Weights of a small GPT-style language model, trained from scratch on English Wikipedia: 121M parameters, rotary positions.
MLP neurons of a small language model. Each row is named by its layer, matrix (down: output weights) and neuron, and shows model dimensions 384-447. Each number is 128 + 32 x the weight over its row's rms, rounded and kept within 0 to 255. A neuron's up and down rows have the sign that makes its largest values positive.
After each neuron's rows, "fires before" lists the tokens most often just after its 100 highest values on Wikipedia text that the model never trained on.

L4.down1396 [ 73 126  85 100 172 116 110  96 149 139 137 183 178  70 124  58 139 146 148 171 144 128  92 143  95 126 147 167 112 129 125 102 112 118 129 123 142 125  95 162  69 179  88 133 134  60 126 170 170 110 131 134 115 137  76 124  93 135 124 129 128 124 127 130]
fires before: "0", " | ", "–", "1", "2", "3"

L4.down1427 [100 115 105 161 148 183 106 147 127 118  65 150 118 102  95 137 139 136 169 120 142 158 178 156  88 105  96 149 134 135  78 133 108  72 132 114 146 130 219 100 184 111 143 133 104 151 114 173 102 163 103 168  95  93  68 166 137 124 111 138 153  92 144 123]
fires before: "\n", "\n\n", " Platinum | "

L2.down175 [139 132 163 104 142 100 171 155 201  98 122 113  88  88 164 147 153  84 126 125 141 106 200 118 168 129 165  91  78  90 104 175 122 157 113 117 189 164 108 132 103 112 121 115 115 119 150 188 181 112 128  50 115  86 128 123  53 146 166  86 101 117 155 118]
fires before: "1", "0", "3", "2", "4", "6"

L2.down226 [ 93 151  84 112 123 100 147 105 104  87 137 164 191 137 161 183 138 142 155 151 158 109 120 142 136  91 173 159 140 113 109 142 164 145 113 158  91 155  72  65 116 148 144 154 116 146 126 103 135  66 160 176  98 103 100 128 135 142 156 107 141 158  94 162]
fires before: "1", "2"

L4.down1875 [141  83 154 131 128  72 137 172 158 120  83 136 128 106 100 106 128  95 144  93 162 163  73 122 156 157 106 131 124 151 169 117 123 116 152 115 108 118 152 121 133 123 134 163  99 120 156 139 210 115 126 151 121 141 110 115 153 101 129 103 111 167 126 171]
fires before: "1", "3", "0", "2", "5", "6"

L2.down255 [127 155  84 166 136  50  82 189 126 144 191 131  71 139 180  84 114 162 167  58  84 155  49 164 138 109  82 178 151 119 128 140 129 122 167  63 158 170 118 118 122 122 132 134 111  89 146 138 146 159 162 154 174 171 112 124 104  53  36  47  91 105 115 157]
fires before: "0", "1", "3", "2", "6"

L4.down1796 [125 153 144 124  92 149 132 159 111  59 138 125 131 155 222 143 117 169 128 117 150 145 121 161 114  77 134 155  44  90 136 110 136 114 143 126 117 132 117 174 127 168 128 100 121 162 169 150  91 151 114 112  51 110 125  93 156 119 127  96 153 140  99 129]
fires before: "1", "2", "011", "018", "003"

L4.down611 [130 125 185 137 119  97 143 131 108 131 115 155 149 140  88 123 175  86 145 132 118 124 152  96  91 136 105 145 117 176 109 140 218  91 147 105  67 127 125 162 115 158 157 122 118 147 124 151  87 151 191 173  61 131 153 138  90 123  87 195 153 147 100 177]
fires before: "\n", "\n\n"

L2.down806 [130 127 112 145 129 101 169 157 170  93 162  96 131 119 136  88 164 125 138 109 126 116 146 154 131 135 137 164 122 107 181  97 142 143 116  83 140 179 118  83  83 148  85 110 164 128 159 122 158 162 111 145 127 117 149 132 143 141 130 132  69  67 105 126]
fires before: "2", "1", "6", "4", " ", "20"

L2.down1657 [151 120 175 108 124 133  75 158 141 107 186 136 184  59 125  56 114 150 145 189 152 158 123 160 112 159 205 107 162 154 104 180 154 159 105 153 103  89 164 116 138 102 158  82 113 121 130 140 171 159 167  88 136  87  98 185  73 170 130 149 147 113 116 153]
fires before: "% |", " |", ".", " | ", " |  |"

L4.down1028 [ 86 127 171  89 131 149  95 101  87 203 157 175 159 140 113 112 171 146 122 185 103 127 143 110  72 144 112 149 125 192 144 136 127 143 166 127 137 157  72 125 169 141 109 147 127 127  99 140  93 106 170 127  87 112 132 109 153 134 131 101 120 117 148  96]
fires before: "\n", "1", "0", "6", "25"

L2.down644 [107 116 151  95 134 126 163 177 140 118  95 128 174 155 153 130 125 126 118 186 120  90 122  64 147  89 105 130 110 101  83 121 181  86 136  93 170 122 111  99 157 163 100  81 158 170  40 156 154 124 115 148  49 114 138 146 149 155 105 109 112 172 145 196]
fires before: "2", "1", "024", "ard"

L2.down1771 [113  90 148 142 127 126 151 156  93  88  78 140 141 163 130  84 108 185 140 119 126 131  96 184 160 133 120  99 122  77 118 130 154 126 153  36  71 131  95 119 106 191  97 138 116 111 136 182 159 149 100 137 155 122 144 112 187 226 141 120 160 110 152 132]
fires before: "2", "1"

L2.down502 [221 145 146 149 145 151 112 141 136 148 180 116 128  97 145 147 175 179 115 143  63 126 139 128 115 129 166 144 191 105 126 103  95 168 130 142 128 162 110 131 127  88 141 120  95 113 111 111 115 122 101 118 127 108 124 119  87 126 182 114 121 113 154 158]
fires before: "1", "3", "0", ":", " Q", "–"

L2.down1022 [ 98 151 154  89 148  98  87  95  76 132 188 108 108  74 163 180 166 157 187 141  41 137 111 130 112  74 158  83 183 147 125 136 144 107 105 139  90 146 175 120 105 158 131 145 150 141 119 124 114 109 104 115 112 181 106 176 135  89 159 113 147 115 139 132]
fires before: ".", " | ", " | \""

L4.down80 [126 128 122  98 108 126 148 174 110 148 116 116 125 139 120 201  97  74 110 119 174 198 126 159  82 195 147 131 121 150  94 130 160 111 114 110  87 146 173 141 106 170  74 143  47  72  73  78 155 127 147 127 152 157 132 128 212 108 139 103 148 126  79 133]
fires before: "2", "1", "3", "id", "5"

L4.down1013 [ 95 166 110 136  90 131 126 160 167 116  66 151  89 175 127 107 101 128 119 132  76 119 133 166 125 129 154 166 135 125 130 157 130  48 172 140 124  94 139 131 141 103  82  99 121 127 172 131  97 113  59 168 114 105 150 100  91  87  99 138 109 146 124 186]
fires before: "0", "1", "2", "4", "3"

L2.down1508 [ 77 148 161 157  98  67 140 154 135  98 131  91 219 204 144 152 149 193 107  86 120 143 144 135 104 121 141 120 112 172 137 122 202 147 158 140 184  98  84 119 136  65  81 142 166 176 117 118 168 158 116 169 130 104 143 103 116 142 151 120  80 137  55  90]
fires before: " | ", "0", "1", ".", " ("

L2.down2029 [124 105  72 111 146 113 180 150 112 161  68 102 141 188 131 221 118 138 117 208 161 100  92 172 105 184 115 101 142 107 162 121 180 148  98 133 158 151 125 106 126 201  84 124 121 124 128  89 140 160 111 186 110 169 123  96 107 135 143 154  91 158 187 145]
fires before: "\n", "\n\n"

L2.down339 [116  68 163 158 118 176 110  91 135 128  81 101 144 109  92 203 122 167 139 177  94 117 159 137 185 112 172 155 107  21 189 141 104 126 135 106 134 129 155 114 102  92 100  92 137 150 126 134 157 154 132 138 118  76 139 154 168 111 141  69 184 114 150 135]
fires before: "2", ":", "1", "–"

L4.down1970 [107 141 155 118 100 133 157  51 125 129 126 113  88  97 187 144 179 103 118 143 127 165  51 189  68 122 145 145 102 138 157 106 176  96 202 143 163  97 145 106 124 163  98 133 171 161 165 133 171 181 178 191 124 138 139  47 156 150 131 114 147 177 165 159]
fires before: "1", "2", "18"

L2.down30 [105  84  84 106 183 156 135 120 144 182 100 137 148 138  98 160 143 131 135 154 160 133 135 174 153 151 170 158 132 146 104  88 143 110 132 132  65 133 164 105  92 106 116  76 124 128 131 123 147 112 115  64 142 113 109 100  98 177 164 206 115 113 160 172]
fires before: "\n", " | ", " ", ",", ".", "\n\n"

L4.down1745 [ 83 109  87 153 117 156 106 111 122 183 158 154 138  66 104 162  93 128 167 170 158 157  84 136 179 194 140 109 146 147 115 113 155 128 117  72 119 183  83  95  66 140 148 110 155 100  83 118 158  74 167 174 130 142  92 108 168 179 124 123 143  99  98 168]
fires before: ".", " |", "2", "8", "1", "4"

L4.down905 [ 97 100 206 149 107 168 141 177 109 141 101  94  83 179 118  71  97 147 159 146 147 119 132 127  97 100 140 104 182 137 140 120 142  91 184  93 121  87 107 173 116 160  98 117 119 169 121 152 151 134 145 158 123  98 137  84 116 140 135 123 137 180 132 140]
fires before: "2", "1", " "

L2.down635 [ 76 102 103 129 156 144 102 104 160 144 188 191  84  95 144 125  99 119 148 150 120 178 112 136 136 121 116  97 146 121 123 148 129 124  88 114 147  93 100 126 113 106 138 164 144 107 127 166  85 161  70  86  78 159 126 165  99  94 169 101 136 153 128 142]
fires before: " | ", " |", ")", "."

L4.down264 [125 150  95  96 166 104 135 157  68  92  71 115  95 134  63 126  78 174 127 162 151 119 125 192 117 104 102 134 110  89  66 129 170 110 127  80  88 124 127 110 127 111 112 111  62 192 140  95 116 120  88 159 112 130 119  96 128 141  49 131 117 136 167 186]
fires before: "\n", "\n\n"

L2.down105 [ 79 186 178 162 116 154 114 119 166  96 143 181 130  91 137 125 119 136 162 130 194 118  97 136 138 114 186 119 137 121 138 188 115  87 102 100 124 114 113 110 114 158 130  89 179 156  73  81  84 204  74 139 161 101  80 114  65 160  96 111 115 125 152 172]
fires before: " | ", ")", ".", " |"

L4.down1633 [127 105 159 125 110 124 104 124 195  83 150 150 109 172 125 135 154 227 100 106 122 190 127 143 122 101 137 205  94 122  82 177 167 113 135 152 145 137 155 112 168 114 122  96  89 164 125 182 158 112 116 110 150 120 154  84 121 211 222 116  96 155  78 104]
fires before: ":", "00", "0", "30", "45"

L4.down1232 [115 108 130 200 146 120 155 132 104  92  80 123 181 145 184 143 131 161 134 115 208 134 125  79 143 128 145 176 151 100 101 128 102 105  74 172 144  93  73 157 143 113 170 100 128 153 121  93 127 155 112  77  75 157 110  85 133 145 176 115 141  80 111 115]
fires before: "2", "1", " | "

L4.down1780 [136 151 137 153 141 122 168 118 139 142  82 138 140 127 136 189 160 101  94 108 112 137 136 190 158 105  96 166 129 127  97 114 105  69 129 146 104  65 137 164 105 139  84 160 135 179 156 128  88 126 132 149 129 121 115  93 174 111 130 127 116 116 137 189]
fires before: "\n"

L4.down663 [139 123 153 121 131  88 197 159 121  94 177 125 124  89 160 111 138 192 161 155  56 139 153 166 158  90 127 105 155 153  95 112 126 112 152 114 141 174 116 118 134 173 156 121 125 179 131  93 177 129 134 114 186 128  75  85 111 134 115  92  89 151 103 127]
fires before: "2", "1", "0", "3", "4", "7"

L4.down1823 [131 143 155 115 102 163 139 125 113 165 121 144 136 107 133 158 116 121 160  97 180 172 139 133 106 164  56 116 129 125  97 120 157 116 109 179  97  66  75 185 173 157 138 141 153  93 149 124 107 111 162 147 134  62 155 154 122 129 176 110 104 135 155 142]
fires before: "\n", "\n\n"

L4.down1236 [104  90 143 152 123 125 132 159 120 145  98 118 127 121 159  82 123 121  62  76 159  92 128  89 131 157 144 100 127 116 200 122 148 135 158 197 115  98 126  88  83 139 114 140 156 126 116 111  99 125 148 103 152 135 139 154 183 109 157 118 110 128  82  84]
fires before: "|", "| ", "| S", "|  |", "| M"

L2.down188 [124 136 166 116 119 148 139 106 190  93 155 129 190 105 153 139 163 117 144 142 159 192 202 146  93  96 151 140  90 154 126 129  82 169 119 136 145 125  92 145 123  60  69  71 126 136 130 177 198 163 153  89 122 110 100 156 110  77 120  63 118 115  88 132]
fires before: " | ", " |", "2"

L4.down1888 [139 128  43 146 107 113 119 128 140 143 113 127 100 135 135 116 138 105 131 102 100 119 198 127 172  93 130 177 138 124 129  86 141 158  65 121 149  83 108 129 106 141 116 151 136 123  83 173  97 127 139 130  88 107 142 179  99 163 101 131 126  97 114 148]
fires before: "|", "| ", "| Loss | ", "|  |", "| P", "| M"

L4.down314 [ 96 143 122 122 114 111 133  81  86 188 129 159 158 108 106 146 144  89 146 140 175 159  92 106 143 142 135 128 161 180 142 133 109 115 171 116  90  95 176 133 136 166 122 110 160 141 186 165 156  94 143 141 151 114  83 109  91 109 136 103 116 133 116 145]
fires before: "\n", ".", " |", "\n\n"

L4.down1551 [122 124  87 145  94  60 159 104 129 132 147 155 120 164 119 179 139 140 128 128 143 129 108 174 109  75 118 117 108 168 143 145  98 113 144  94 108 129 168 116 195 112  82  73  94 178  91  62  78 120  53 172 161 108 135  99  78  89 155 168 100 167 170 120]
fires before: "0", " | ", " / (", "1", ")"

L2.down1312 [115 131 122 146 133  93  71 145  82 202 138 188 144  86 121 114 181  99 113 120 150 161 124 174 114 158 181 150  91 160 147 159 182  96 122 115 158 191  70 101 135 117 150 105 131 159 159 196 158 136 102 143  62 141 143 109  98 148  94 146  87 151 144 140]
fires before: "\n", "\n\n"